Weights of a small GPT-style language model, trained from scratch on English Wikipedia.
Size: 14 layers, vocabulary 8192.
Architecture: RMSNorm before each block, rotary positions, no biases in attention or MLP, untied embeddings.
Training: a variant of Adam for these matrices, 165M tokens, 10096 steps.
MLP neurons of a small language model. Each row is named by its layer, matrix (gate and up: input weights; down: output weights) and neuron, and shows model dimensions 16-143. Each number is 128 + 24 x the weight over its row's rms, rounded and kept within 0 to 255. A neuron's up and down rows have the sign that makes its largest values positive.
After each neuron's rows, "fires before" lists the tokens most often just after its 100 highest values on Wikipedia text that the model never trained on.

L5.gate134 [117  97 106 148 135 172 128 118 167 124 124 151  90 109 133  93 131 116 107 153 132 138 113 171 132 127 167 137 157 100 119 128  87  95 150  95 123 107 107 144 179 129 145 145 116 135 125 165 152 152 140 149 110 106 121 151 143 145 124  86  98 113  90 103 144 117  78 111 141 186 131 134 101 166  87 140 138 141 118 147 136 138 109 124  63 130 102  73 153 107 101 125 137 100 145 156 120 155 121 125 124 142 111 141 144 120 130 156 108 132 150 170 119 112 114 121 125 124 126 107 109 150 109 135 129  86 121  74]
L5.up134 [ 97 110 133 145 115 134 129 168 163  99 112 180  87 152 161 126 106 137 148 169 110 155 117 117 131 117 155  90 140 128 167 150 103 116  99 121 136 104  78 161 123 103 127  97 109  79 155 130 135 119  85 123 151 120 128 112 141 170 149 116 109 105  96 134 112  88 164  81 163 116 129 125 148 170 115 114 163 135 150 134 135 127 162 135 122 133 109 108 126 161 122 126 125 102 108 135 121 128 108 147 111 113 160 127 100 108 136 104 146 168 123 157 140 110 162 111 124 131 158 107  88 119  85 181 139 119  93 156]
L5.down134 [136 157 161  98 130 118 137 130  96 151 126 113 134 142 144 127 115 122 121 141 130 129 201 161  89 126 116  77  83 134 133 107 107 159 120 125 145 152 120 131 105 133 149 118 136 119 132 112 143 155 140 151 142 142 166 106 116 167 130 128 152 117 136 142  94 114 147 137 134 136 154 159 135 162 113 133 158 165 132 176 108 142 125 127 143 109  86 162  92 155 140 172 130 148 120 141 146 168 112  81  99 135  89 109 138 108 167 106  96 166 100 150 175 143 202 109 154 144 136 154 149 117 132  86 103 122 123 108]
fires before: " |", " "

L4.gate62 [128 148  88 113 128 164 147  93  98 140 109 148 115 114 132 166 122 141 134 149 111 149 109 121 138 124 152 143 102 108 126 134 155 134 147 152 153 173 133 112  50 178 141 133 114 112 131 113 116 130  97 128 127  83 157 149 140 148 117 146 108 141  95 111 141 193 116  73 103 142 168  79 184 136 156 138 110 129 111 109 150 123 105 103 122  90 130 136 110 141  81 137 142 134 181 140 110 124  92  92 140 128 136 170 141 154 124 112 106 121 143 116 172 145  94 104 103  99 142 143 159 161 137 117 109 174 110 144]
L4.up62 [150  80 167 125 109 111 107 128 162 122 102 151 163 141  95 126 150  93 118  95 155 150 127 119 147 142 119 130 164 130 129 109 142 119 149 160 115  98 112 142 136 101 153 135 119 106 108 140 150 154 136 161 118 121 177 116  79  95 150 142 144 167 157 113 112  93 135 121  76  62 152 162 126 130 100 102 137 146 158 101 149 125 151 172 165 176 133 134 109 135 155  84  79 144 138 100 161 138 140 151 117 144 140 133 186 119 134 135 123 140 153  80 140  83 138 153 136 143 159 134 130 162 108 145 131 130 136 142]
L4.down62 [135 158 117 130  87 106 129 113  92 105 129  74 108 145 144 138 122 163 104 145  97 143 112 219 137 139 133 138 133 112 112 160 149 156 106 123 169 135  94 144 151 113 137 153 109 150 137  87 132  66 122 131 162 136 119 114 116 143 138 113 125  90 101 139 150 102 138 125 163 128 122 155 108 109 122 138 161 120 110 119 127 161 124 134 135 138 143 123 147 132 130 175 108 113 110 109 122 147 127 143 100  70 105 128  75 145 144 140 155 135  86 155  97 182 107 129 134 166 120 113 129 113 150 145 146 146 129 100]
fires before: "9", "0", " "

L4.gate24 [149 178 137 142 119 128 157 128  97 123 156  97 135 142 124 167 148 124 123 125 112 148 141 120 148  87 116 169 154 115 124 126 164 126 134 112 116 115 157 131 126 125 121 137 131 174 125 101 150 150 130 200 104  90 127 168 137 117 138 178 135 135 172 102 137 155 141 159 116  96 180 145 105  72 119 124  98  94 130 114 137 115 151 166 158 147 133 172 137 127 128 144 146 116 120 136 149 159 120 173 169 120 104 125 108 129  98 143 113 133 122 119  89 126 163 129 140 175 101 125 152 112 158 143 118 125 118 170]
L4.up24 [115 143  88 134 147  94 138 116 122 125 115 131  88 147  94 138 125 172 115 138 112  89 129 147 145 129 135 124  84 118 137 104 187 158 114 111  75 138 162 132  93 129 111  85 142 120 102 141  68 136 144 113 145 115 145 174 112 118 125 102 142 155 157 135 161 146 142 158 108 138 136 102 173 139 140 149 174 150  95 125 119 165 130 147 157 128 128 149  86 146 124 136 145 137 118 129 135 127 138 136 116 128 119 172 128 206 126 146 165 120 173  92 119 124  78 111 130 114 105 178 115 152 119 101 128 140 165 145]
L4.down24 [158 139 160 135  81 119 128 114 122 126 136 140 157 139 128 128 122 107 129 126 136 141  93 142  76 139 116 135 142 125 101 151  90 103  83 133 154 143 118 101 130 156 115 136 118 160 120 130 133 128 139 132 156 125  99 105 139 150 118 139 133 124 113 152 130  99 102 122 160 110 110 132 130 140  92 136  81 123 122 104 113  90 132 111 157 126  89 117 132 124 147  98 124  86 116 141 139 144 129 118 128 104 109  44 106  73 179 123 133 126  80 142 146 149 202 142 174 111 164 106 130 116 139 139 146  83 112  99]
fires before: " |", "0", "1", ".", "2", "3"

L7.gate21 [ 30 158 151 101 146 138 151 140 168 137 168 128 146 146 182  94 126 140 110 144 149 135 128 145  81 137 155 130  96 111 136 140 129 164 138 175 128 126 148 117 125  97 127  84 129 109 164 107 123 132 101 113 129 122 129 141 160 137  89 118 107 157 116 118  78 133 100 118 126 135 169 123 131 126 107 128 132 119 129 138 103  73 138 133  86 183 122 112 135  81 148 158 151 135 157 105 143 149 158 107 145 136 103 143  94 125 151 136 105 100 109 104 175 146 134  98 151 126 139 118  89 151 131  99  97 126 116 157]
L7.up21 [136 173 125 124 111 102 140 133  86 114 173 103 132 106  92 127 100 159 148 106 110 115 174 105 106 149 161 121 130 121 108 146 180 121 113 129 112 161  56 155 118 126 122  96 175 142 129 104 119 131 139 149 134 173 119 128 136 144  73 102 131 117 131  99 124 162 131 148 154 126 176 155 148 140 123 129 125 136  90 116  96 140 117 147 128 147  79 118 142 125 134 151 138 131  88 106 125 162 153 100 120  97 143 114 154 163 170 118 133 102 162 114 149 108 134 125 133 125 136  81 160 160 157  84 132 159 134 163]
L7.down21 [158 138 131 168 157 115 128 181 105 142  85 165 128 117 188 136 139  97 185  79 135 146 136 120 165 145 145 128 130 135 138 124 105 106 103 131 121 117 174 143 136 142 144 120 102  97 122 135 111 164 113  90 131 128 109 105 115 169 110 140  90 135 163 132 102  84  55 142 111 129 109 122 168 207 132  95 169 143 140 124  79 111 151  97 133 152 132 125 136 147 131 128 151 147 122 128 136 139 105 167 148 155  80 144 123 108 110 125 148 132 126 135 138 117 101 120 124 115 153 126 112 129 114 151  93 144 120 150]
fires before: "3", "4", "5", "2"

L4.gate426 [180 145 129 143 111 125 143 116 130 154 116 109 142 122 130  90 143 100 115 127 110 149 105 180 131  97 170  94 124 123 129  75 123 185 145 140 105 165 172  87 117 128 139 134 132 167 118 127 178 158 141 126 133 158 137 108 103 122 111 136 185 119 188  94 138 138 129 161 108 144 139 136 123 129 104 165 103 102 130 124 107 114 118 102  93 131 114 108 106 117 107 124 149 110 125 121 130 111 124 183 128 102 106 138  98 127 161 139 140  93 123 157 118 167 111  89  89 161 118  94 151 154 126 104 130 112 133  94]
L4.up426 [132 127 146 146 120 117 127 108 108 104 144 116 105 117 132 166 138 108  97  87  90 143 114 140 141 109  95 104 128 102 136 114 156 136 130 139 161 164 168 138  85 101 144 147 100 177 108 142 124 136 116 142  82 128 155 129 116 136 174 154 141 170 133 116 140 127 119 102 118  96 133 131 142 110  83  94 108 149 158 128  82 117  75 156 139  80 157 100 134 125 153 101 107  89 152 157 119 103 119 165 134  97  88 163 117 106 144  91  62 143 127 107 132 155 112 136 136 130 102 133 138 141 107 100 139 121 143  77]
L4.down426 [138 128 149 133 141 159 132 107 168 112 106 142 124 147 153  92 124 116 122 106 105 153 151 133 153  96 121 141 142 165 146  97 137 146 109 131 128 123 116 156 127 153 157  87  92  90 165 141 135 127 147  71 104 123 186 130 152 103  81 147 144 151 126 142 124  85 123 116 134 126 115 156 113 115 165 130  96 131 127 155  86 140 113 211 104 128 141 102 112 140 148 128 154 135 110 143 151 126 119  90 112 100 112 138  99 130 141  95  81 118 167 127 131 153 148 129 136 139 104 130  94 169  79 101 104 101 145 160]
fires before: "0", "5", "4", "3", "8"

L9.gate321 [153 133 131 123 162 159 166 154 161 152 142 156 156 133 155 116 135 155 108  98 136 168 149  74 138 111 155 114 147 110  89 114 124 149  92 117 138 106 154 138 129  82 109 126 169 101 155  96 145  92 139 121 108 156 180 137 127 143 153 119 100 165 142 164  67 135  82 101 116 119  94 106 134 103 149 139 138 136 112 126 166 124 141 168 128 135 129 158 149 124 133 137 133  98 112 115 135 141 145 118 123  90 120 125  93 129 154 123 169 112 137 143 131  96 119 104 125  99 107 105 132  73 125 144 143  82 101 101]
L9.up321 [130 115  90  89 172 136 118 133 176 152 147 117 154 146 113 128 102 146 109 154 165  97 109 122 134 172 138 110 123 105 171 120 113 153 111 147 168 132 103 121 147 138 168 139 126 145 169 127 135 154 157 137 135 144 174 126 124 129 117 147 115 124 132 151 136 114  96 101 125 175 126 117 118 132 136 171 101 132 155 121 147 134 130 107 143  95 121 156 105  95 120 123 116 146 128 147  99 126 136 114 116 100 160 145 116 144 167 102 116 118 115 103 142 134 164 120  96 103 177 127 107 116  87 156 160  80  91 120]
L9.down321 [150 120 144 109  98  98 135 143 101 147 161 130 102 138  76 149 104 156 116 165 152 149 128 149 155 120 158 144 125 110 121  98 168 136 164 108 111 145 141 111 165  84 147 136 150 131 136  95 138  96 140 128 131  97 128 155 157 115 142 164 158 123 155 122 111 160 127 119 124  90 113 138  81  62 164  87 148 113 141 113 120 108 123 153 101 143 132 102 134 130 164 142 158  96  80 124 129 160 142 125 143 129 108 107 111 102  69 155 140 133 136 106 127 126 130 150 169  94  89 153 125 133 164 160 135 100  90  94]
fires before: "6", "5", "7"

L3.gate368 [139  95 129 142 135 127 165 162 118 146 147 151 136 124  88 158 128 183 149 119 136 127 102 150  65 117 120  91 125  82 140 121  97 110 114 147 102 116 181 160 128 164 127 131 130 135 127 141 136 107 105 154 143 129 120  87  94 146 110  63 143 123 141  84 111 130 138 113 141 110 126 155 123 126 103 154  93 115 134 123  82 111 169 131 125 142 112 103 142 123 128 120 125 130 115 158 135 151 117  99  88 104 135 107 120 144 166 139 143 103 136 144 122 173 181 158 114 117 170 117 143 132  97 130  79  97 146 116]
L3.up368 [121 108 160  87 124 137 111 130  85 139 153 168 133 149 131 157 130 127 144 141 153 145 101 104 153 143 116 135 109 109 159  97 111 152  89 134 101 137 142 151 103 130 144 117 155 127 110 130 147 124 146 134  96 123 132 174  92 150  97 108 162 152 130 125 137 101 144  76  62 113 152 124 108  90 114 168 174 122 149 129 113 140  96 153 105 106 156 160 121 128 159 167 115 103 103  88 177 115 120 133 147 170 135 103 129  89 123 117 133 168 127  96 116  71 183 120 123 115  93 121 148 104 145  80 135 130 133 137]
L3.down368 [ 73 133 118 116 126 140 119 103 112 124 105 118 131 115  81 130 151 169 128 141 124 108 152  90 147 146 155 142  95 118 107 137 125 146  61 136 101 125 176 163 113 145 126 122 168 112 128  97 159  97 117 118 102 104  99 128 132 100 116 140 114 143 126 107 140 181 149 113 125 157  83 167 109  97 135 106 138 150 149 158 113 156  97  99 153 119 123 117 158 137 141 157 127 133 100 144 139 130 139 110 148 151 142 122  89 137 124 123 125 106 120  80 125  83  94 150 139 106 115 136 132 114 120 113 137 160 108 169]
fires before: "7", "8", "9", "5", "6"

L3.gate190 [113 135 128 138 136 128 156  93 117 158 102  76  85  93 136 153 156 119 101  94 148 125 102 110 130 126 143 116 121 176 130 141  85  97 158 153 144 111  98 121 128 104 114 179 118 118 125 100 121 150 143 110 117 134 123 127 128 145 118 145 102 100 114 114 106  82 115 105 129 159 112 134 116 105 135 121 114 141 141 153 184 119 163 150 130 111 154 108 150 159 178 162 123 108 139 183  88 144 118 133 155 123 153 127 118 152 145 126 171 140 104  91 137 143 122 139 142 118 126 124 105 121 167 137 109 156 165 142]
L3.up190 [ 92 111 188 144 130 119 116 135 122 101 119 173 108 125 167 160 161 136 146  83 149 135  59 130 111 156 103 112 158 127 106 141 144 120 102 191 121 140 145 157 111 116 148 143  89  88 129 105 135 156 147 184 171 123 123 134  95 124  98 132  88 106 130 145 127 140 122  88 135 122 167 133 133 134 126 126 122 148 153 145 137 113 173 119 109 141 149  82 108 132 153 119  97 114 152 130 129 202 114 142 159 112 121  85 105 154 123 145 116 133 152 105 173 148 130 118 128 144 152 127 113 149 132 112  67 135 138 138]
L3.down190 [122 102 126 131 127 163 136 153  97 145 137 121 109 105 161 127 134 103 108 158 150 108 120 153 101  96 136 161 139 108 147 124 140  85  99 132 100  93  86 106  98 115 135 136 160 142 118 150 116 145 193 113 130 113 119 141 114 177  96 131 128 122 125 102 156 107  87  96 122 130  86 136  84  70 123 205 146 123 169 130 150 137 118  94 130 106 136 150 179 125 102 155 119 135 131 134  96 123 199 162 132 131 123 144 112 115 123 109 130 151 114 125 151 158 160 150 132 107 103 140 140 121 140 112 130 162 151 112]
fires before: " ", " |", ","

L3.gate389 [101 114 108 114 165 109 108 125 131 128  91 111 120 114 126 120 104 141  88 124  73 117 136 144 182 163 104 143 163 103 124 138 138 116 132 133 132  98 120  61  90 148 138 127 118 129 143 146  86 141 168 130 130 124 139 131  99 122 119 174 151 113 150 136 128 159 116 102  86  96 117 163 105 135 148 120 150 155 161 103 166 124 138 131 129  96 123 111 112 148 117 163 131 167 100 139 125 108  80  98 110 126 105 105 170 141 103 168 143 156 104 106 137 113  68 117 111 137 125 176 136 137 158 137 154 108 114 141]
L3.up389 [115 111 123  95 113 146 148 106 128 101 123 125  97 132 139 132 143 100 163  99 112 106 137 120 169 121 149 144 128 145 183 151 151 147 131 117 184 107 160 128  98 162 105 132 128 102 147 155 104  99 117 171 139 101 105 135 147  75 107 105 127 150 139 138 131  60 107 142 165 138 132 133  71 104 128  86 118 152 146 127 130 169 147 158 125 147 117 154 179 113 109 127 132 151 138 145 168 105 119 114 125 175 150 144 130 161 111 136 141 142  97 133 133 105 124 142 160 107 122 154 111 176 101 138 140 132 146 166]
L3.down389 [ 95 163 112 118 116  82 129 138 110 140 151  77 106 107 126 143 194 155 128 108 155 146 172 173 151 122 137 158 112 127 111 162 114 137 121 154 119 149 151  73 100 107 118 134 108 140 138 109 129 110 157 136 131 144 151 127 118 141 108  98 214 128 154 123  98 144 152 121 159  96 146 172 135 130  95 139 161 130 135 135 125 125 142 145 116 146 128 124 160 178 140  92 149 109 100 108 141 105 110 116 118 134 135 109 119 129 108 158 153 166 131 110 147  99 125 131 149 162 136 170 151 102 167  98 138 118 132 141]
fires before: " ", "\n", " Final"

L3.gate341 [ 77 136 118 108 112 111 125 128  99 139 162 134 118  97 120 114 176 152 143 169 145 165 108 107 184 168 134  81 171 132  77 171  99 122 144 119 144 123 136 137 148 172 101 114 157 102 143 123  94 114 102  80 128 119 169 120 157  80 103 129  93 106 127 117 139 146 149 119 112  95 105 125 136 129 124 154 147 132 126 116 132 105 113 132 109 117 110  56 102 175 165 122 126 145 126 115 139 103 114 118 108 108 127 116  96 119 141 131 171 116 103 112 167 146 125 119  94 112  81 157  63 118 131  94 138 135 120 118]
L3.up341 [147 140 146 138 154 117 156  70 146  92 163 127 131 119 123 123 118 151 100 144 130 179 144 133 149  74 192 127 181 153 165 157 121 100 164 115 105 173 103 145 145 121 116 147 166 107 114 139 154 120 134 123  86  84 120 147 134  95  86 141 166 139 157 131 128 153 147 136 142 124 143 133 107 164 155 134 122 112 152 120 138 119 166 161 173 138 146 126 117 173 122 126 151 154 158 138 198 133 171 140 139 115 130 110  92 135 144 137 164  96 124 103 135 142 148 127 101 158  89 151 137 125 129 165 112 142 130 116]
L3.down341 [104 113 112 129  92  91 144 125 133 111 139 126 100 142 151 128 137 152 152 173 101 174  97 152 179 159 120 100 160 144 118 154 102 106 119 120 105 137 128 112 169 132 105 136 136 112 116 145 139  71 103 129  93 120 107 104 117  80  85 114 121 108 146 102 160 139 148 115 109 121  95 175 140 158 127 125 144 126 127 162 139 107  84 196 101  96 152 117 113 151 138 129  97 129 118 103 119  98  99  84 111 134  76 151 103 119 128 113 144  86  97 100 131 116 148 133  93 198 115 140 118 133 136 131 137 111  99 130]
fires before: " "

L4.gate291 [119  80 156 171 139 129 145 139 154 105  91 152 117 124 115  86 148  87 118 138 144 115 130 124 134 147 145 115 166 146 153 124 129 129 153 162 135 124  92 140 175 117 152 139 152 113 103 133 164 115 151 139 111 109  99 127  89 122 104 116 146 145 126 145 132 131  70 118  96 173 102  77  85 163 115 142 138 192 142 153  99 159  92 126 134 121  71  76 122 129 104 136 116 121 159 130 117 146 105 126 146 138 107  82 120 128 150 167 101 124 144 111 120 116 160 159 120 117 150 122 123 153  98 130 138 126 176  85]
L4.up291 [117 165 171 165 106 100 118 121 129 103 155 175 111 156  88 114 127 157 125  96 161 102  70 107 160 147 137  96 144 149 116 197 106 121 136 158 113 143 102 136 156 121 144 149 110 125 112 113 137 131 150 172 117 112  99 149 100 150  95  86 155 130 135 166 141 112 149 123 175 133 132 120 117 138 118 146 149 130 112 172 153 155 106 120 105 161 157 122 132 115 142  85 116 117 159 151 137 113 143 148 141 178  82 121 128 116 107 142 130 130 113 109  85 142 125  96 138 152 161 101 150 146 125 140  78 112 143 147]
L4.down291 [131 140  89 119 118 136 128 135 126 112 114 106 125 168 111 109  83 116 103  96 182 112 137  71 138 128  85 163 113 118 153 122 127 169 135 102  98 135 140 107  92 110 131 130 157 157 129 129  98 101 108 148 147  69 118 145 158 135 114 161 179 122 150 144 106 142 137 134 105  75 110  96 119 153 127 148  97 161 136  92 120 130 116 106 130 122 122 168 119 143 134  83 160 129  95 121 142 119 112 133 130 145 116 106 121 132  78 173 142  93 124 127 128 118 150 126 109  99 118 146 153 132 134 116 159 164 131 132]
fires before: " |", "|", "R"

L7.gate403 [140 137 157  91 147 149 153 137 137 103  93 148 108 115 131 175 131 117 186 128 149 128  99 134 131 144 104 136 146 115 159  94 119 126 140 142 160 128 143 130 150 135 100 165 152 158 155  99 154 142 153 119 116 130 133 105 118 157  97 140  75 193 116  91 138 112 121 143  98 138 131  97 113 145 124 141 138 178 208 153 127 139 146 158 109 124 133  78 131 137 119 141 158 116 169 164 109 140 150 135 153 114 120 105 134 113 158 164 131 114 112 116 127 153 164 133 124 129 143 177  94 141 128 148 108 130 115 102]
L7.up403 [ 99  98 148 118  91 142 107 157 141 113 150 137 148  98 153 152 113 114 157  97 100 155 138 133 126 156  96 131 142 149 118 176 111 157 135 125 102 145  99 114 150 104 138  93 131  93 150 133 101 124 136 132 132 129 104 117 108 169 150  98 144  93 100  82 121 154 148 106  96 140 178  95 145 120 140 141 174 122 151 120 146 120  92 125 117 149 103 118  73 113 130 152 150 176 163 119 125 140 173 166  91 113 114 115 119 135 117  97  98 135 121 103 132  99 123 103 126 112  94  80 161 129 156 121 116 149 112 184]
L7.down403 [152  88 127 111  89 152  90 146 172 103 134 142 161 139 117 125  93 123 149 117  89 155 124 118 131 181 108 106 141 134 142 161 131 133 143  96  68 138  92 109 122 112 162 106 133 111 141 128 133  94 118 115 150 110 126 153  88 132 144 105 128  92 115  98 123 122 150 127 141 137 174 150 135 154 172 116 133 120 113 113 170 123 109  93 125 143 135 111  73 150 146 120 129 158 159 124 187 122 168 117 122 127 114 135 136 145  85 126 117 154 131 110  96 111  98 101 107 126 112  78 183 125 139 120 132 140 112 172]
fires before: "|", "\n", "-"

L5.gate68 [143 126 130 100 135 146 122 134 103 158 126 141 137 115 170 104 142 145 128 130 166 158 144 146  92 122 120 130  96 130 121 121 127 129 134 171 164 113 131 171 126 170 119 165  83 138  98 135 120 133  72 145 113 105 141 133 125 144 126 111 131 115 112 110 168 139 145 126 158  85 160 130 124 129 137 114  94 134  71 109 112 106 109 160 130 127 115 119 123 123 114 138  63 152 128 141 170 177 161 134 115 160 121 150 123 114  98 134 104  87 110  93 135  81 131 142 132 113 125 137 161 139 130 102  68 153 105 179]
L5.up68 [124 127 127 137 127 131 116 129  71 113 155 146  91 160 124  91 121 128 144 127  93 127  93 122 112 114 142 112 142 102  92  99 147 143  96 111 149 123 185  49 140 136 163  74 143  99 120 144 123 109 154 132 127 151  90 156 109 120 145 103 125 114 158 136 119  92 121 109 150 112 108 135  90 145  94 131 149 153  90 126 124 157 173 119 132 157 139 139 136 191 142 138 112 108 109  73 126 150 132 130 118 121 170 125 109 144 150 124 148 113 152  80  98 117 109 142 103 134 121 124 119 120 107 102 147 199 137 119]
L5.down68 [100 127 106 119  94 169  90 116 100 114 110 134 152 124 129 155 167 140 131 138 117 167 155 159 152 102  82 135 117 122 132 164 150 127 124 152 135 126 138 133 133 135 101 138  86 157 153  69 119 131 108 119 122 142 174  82 120 144 127 132 108 145 167  53 178 101 150 139  91 104 145 132 169 126 122 101 122 126 135 105 133  98  90 134 135 130 107 119 158 146  92 122 105 173 143 122 133 159 160 132 103 137 141  91 139 151 129 151 156 117 161 158 143 114 167  92 143 104 125 132 147 118 137 152 135 124 114 131]
fires before: "4", "2", "3", "9", "7", "6"

L6.gate276 [ 79 170 143 125 101 134 139 140 119 126 138 130 110 119 121 159 115 175 168 172 154 158 135 148 111 164 152 101 156 153 135 132 139 148 105 170 143 129 140 143  90 190 172 109 135  53 141 133 156 137 121 122 117  95 132 124 148 111  66 108  83 102 103 112 124 128 138  91  88 138 147 134 103 109 131 128 164 133 157 140 116 113  73 129 122 114  87 110 119 128 120 121 134 135 177 110 138 165 141 141 107 109 116 122 113 122 150 172 120  93 161 122 131 113 150  61 125 106 116 157 128 109 109 114 147 124 158  97]
L6.up276 [137 162 153  87 133 167 156 117 110 198 128 103 115 154 154 131 122 115 154 141 154 164 119 134 101  84 143 147 142 107 118  98 120 119 165 136 125 156 162 160  77 144 158  79 143 146 147 118 134 148 128 121 147 115 113 119 151 155 107 132 139 143 122  84 152 157  88 133  79 122 135 144 140 142 158 111 131 130 146 132 145  72 143 100 161 136 128 178 133 120 103 125 140 109 155 122 125 155 133 102 128 136 109 114 112 182 161 122 127 123 161 165 118 154 178 108  96 123 146 119 156 121 158  82 179 102 108 110]
L6.down276 [160 109 114 144 115 109 140 113 113 129 139 116 127 151 171  98 137  94 146 133 181 118  78  58 122 112 165 146  97 138 103 158  91  77  97 110  89 126 110 122 125 113  89 114 103 156 107 104 128 114 158 143 135 136 108 123 108 144 130 125 117 129 148  73 136 139 116 122 115 137 131 149 146 129 147 183 155 134 171 138 136 140 154  85 117 153 151 143 108 126 125  66 110 118 133 133 148 142 131 145 114 109 108 137 158 156 127 120 108 136 108  94 131 138 121 103 146 163 131  86 104 135 171 145 158 155 107 156]
fires before: "1", "2", " ", "3", "6", "8"

L4.gate236 [138 118 100 125 133  84 169 141 142 126 144 101 150 130 113 145 131 130 129 157 148 140 131 133 113 120  77 135 162  73 157 143 118 174 165  96 122 114 187  85 147  96 129 130 128 126 156 133 126 118 142 110 138 156 145 117 120 118 124 133 162 116 148 143  89  95 140 153 107  81 153 161 130 115  79 159 151 125  92 130 151  90 112 119 152  91  73 138 126 149  98 119 116 136 141 112 157 129 136 128 149 110 133 154 129  97 167 120  91 122  97 127 126 135  91  96 112 159 103 116 142 121  86 119 183 128 108  84]
L4.up236 [172 151 131 128 126 120 158 126 163 184 154 101 132 142 138 146 131 194 143 125 135 122  69 142  98 128 133 128 108  87 170 130  92 166 126 101 136  83 155 151 102 108 128 105 116 127 127 146 116 123 152 130 143 134 128  92 148 128 186 138 119 144 133 148 114 127 168 124  93 139 128 161 159 124 140 156 128 121 135 141 155  64 152  88 152 142 129 134 123 129  92  82 121 100 122 142 118 134 123 150 121 119 146 127 122 137 202 124 157 158 114 110 165 136 126 130 119 131 150 146 158 119 102 175 168 118 133  91]
L4.down236 [150  99 151 122 135 203 111  95 146 115 156 187 131  94 159 122 126  97 131 120 139 122 166  89 117 150 156 100 169 142 132 166 151  99  89 128 154 131 102 151 133 158 137 114  96 152 155 141  99 150 132 127 108 125  94 114 121 142  88 142 117  95 129 124 144 117  99 153 165 151 105 110 106 127 167 150 139 129 126 138  85 103 152 127 118 141 147 142 155 188 129 124 128 148 155 127 140 123 152  96 145 130 107  73  77 149 156 118 133 115 154 149 121 136 142 142 157  93 159 145  92 126 170 122 112  95 157 127]
fires before: "7", ",", "6", "8", "0", ")"

L6.gate51 [107 126 102 132 132 125 134  79 108 153 165  90 128 163 137 104  94  73 122 132 153 151 165 116 104 181 104 117  84 105 174 167 122 113 156 156 149 134  85 134  91 133 135 114 157 120 167 115 131 151  90  77 144 154 130 147  84  94  90 136 116 112 119 162 135 135 154 108 127 101 138 120 162 135 119 158 101 132 108  94 123 144 155 133 141 132 146 141 106 100 113 123 110 131 103 105 108 167 139 194 115 107 106 110 172 135 115 157 124 162 132 148 127 143  92 156 129 138 138 109 155  94 160  81 134 161 147 148]
L6.up51 [149 158 138 136  77 166 135  98 119 127 130 121 146 142 126 165 131 111 108 136 108  96 159 132 116 114  76 138 149 145 132 101 123 140 130 143 120  52 104 175 134 167 112 165 137 110 105 137 154 157 117 115 119 141 120 130 126 142 122 100 149 128 190 141 108  89 162 183 129 116 133 123 105 133 102 121 143 149 118 119 142 123 157 137 160 109 147 120 133 121 125 129 117 149 171 124  97 111 131 138 127  92 161 159 155  71  84  82 113 130 105  94  97 133 143 115 147 156  78 135 127 169 158 134 125 139 131 111]
L6.down51 [111 130 163 132 121  83 161 172 110 111 147  67 130 116 118 115 120 141 130 131 151 137 141  80 150 136  85 124 113 114  97 144 128 138 146 136 128 125  95 145 120 130 132 133 125 136 102 133 115 150 148 136 109 137 159 141 113 108  83 121 132 161 180 118 144 136 162 117 116 127 168 139 114 103 113  41 136 150 134 107 103 142 129 153 127 115 148 119 146 140 157 144 112 121 101 135 143 136 107 104 146  98 105 139 181 123 105 134  98 147 125 157 113 130 122 156  68 180 118 107 128 113 123 122 172 132 146 130]
fires before: "1", "0", "2"

L9.gate327 [108 175 130 100 146 155 127 147 100  91 137 130  98 122 122 103 132 133 164 136  95 156 110 170 150 128 138 115 127 136 119 139 117 117 132 132  95 150 127  83 166 131 102 166 123 120 122 113 179 177 113  90 125 175 119 113 103 104 102 142 124 130 158 137 129 200 163 127 179 128 121 114 113 158 108 148 166 113  90 140 154 156  90 144 158 148  79 140 128 144 184 130 106 132 159 134 127 129 136 129 111 130  95 116 124 156 166 147 128 114 149 119  94 121 159 119 118 119 134 118 113 119 149 155 140 107 122 109]
L9.up327 [107 132 106 106  95 155 114 151 118  95 138 107 124 132 112  80 170 120 133 123 107 172 103 144 123 161 116 134 137 151  97 153 110 128 149 121  93 166 110 102 178 109  80 151 113 146 178  79 163 142 119 120 169 145  95 142  88 126 147 119 107 136 142 116 151 147 142 142 133 152 163 125 107 147 110 136 130  83 113 138 168 150  88 138 140 150 111 121 159 141 128 144  84 126 164 161 121  90 147 159 110 125 113 131 131 147 139 115 153 137 160  86  91 114 118  93 103 148 126  91 141 129 125 148 142 122 104 152]
L9.down327 [119 120 121  91 118 160 121 138 225  80 113 120 152 150 110 105 176  95 126 112 108 130 119 118 120 147 173 107 143 154 152 124 148 110 141  96  95 126 145 174 104 128 138 147 123 136 158 150 152 125  86 140 146 123 120 136 115 135 155  87 111 113 149 117 114  78 144 121  93 108 136 138 111 120 123 123 117 102 104 118 162 154 146 125 138 125 126 170 156 144 118 161  90 114 167 144 108 127 140 165 145 119 126 142 141 119 134 138 143 157 186 156  82 165 150 114  86 144 146 140 102 144 101 113 116 127 122 126]
fires before: "|", "==", "===", "=", "ir"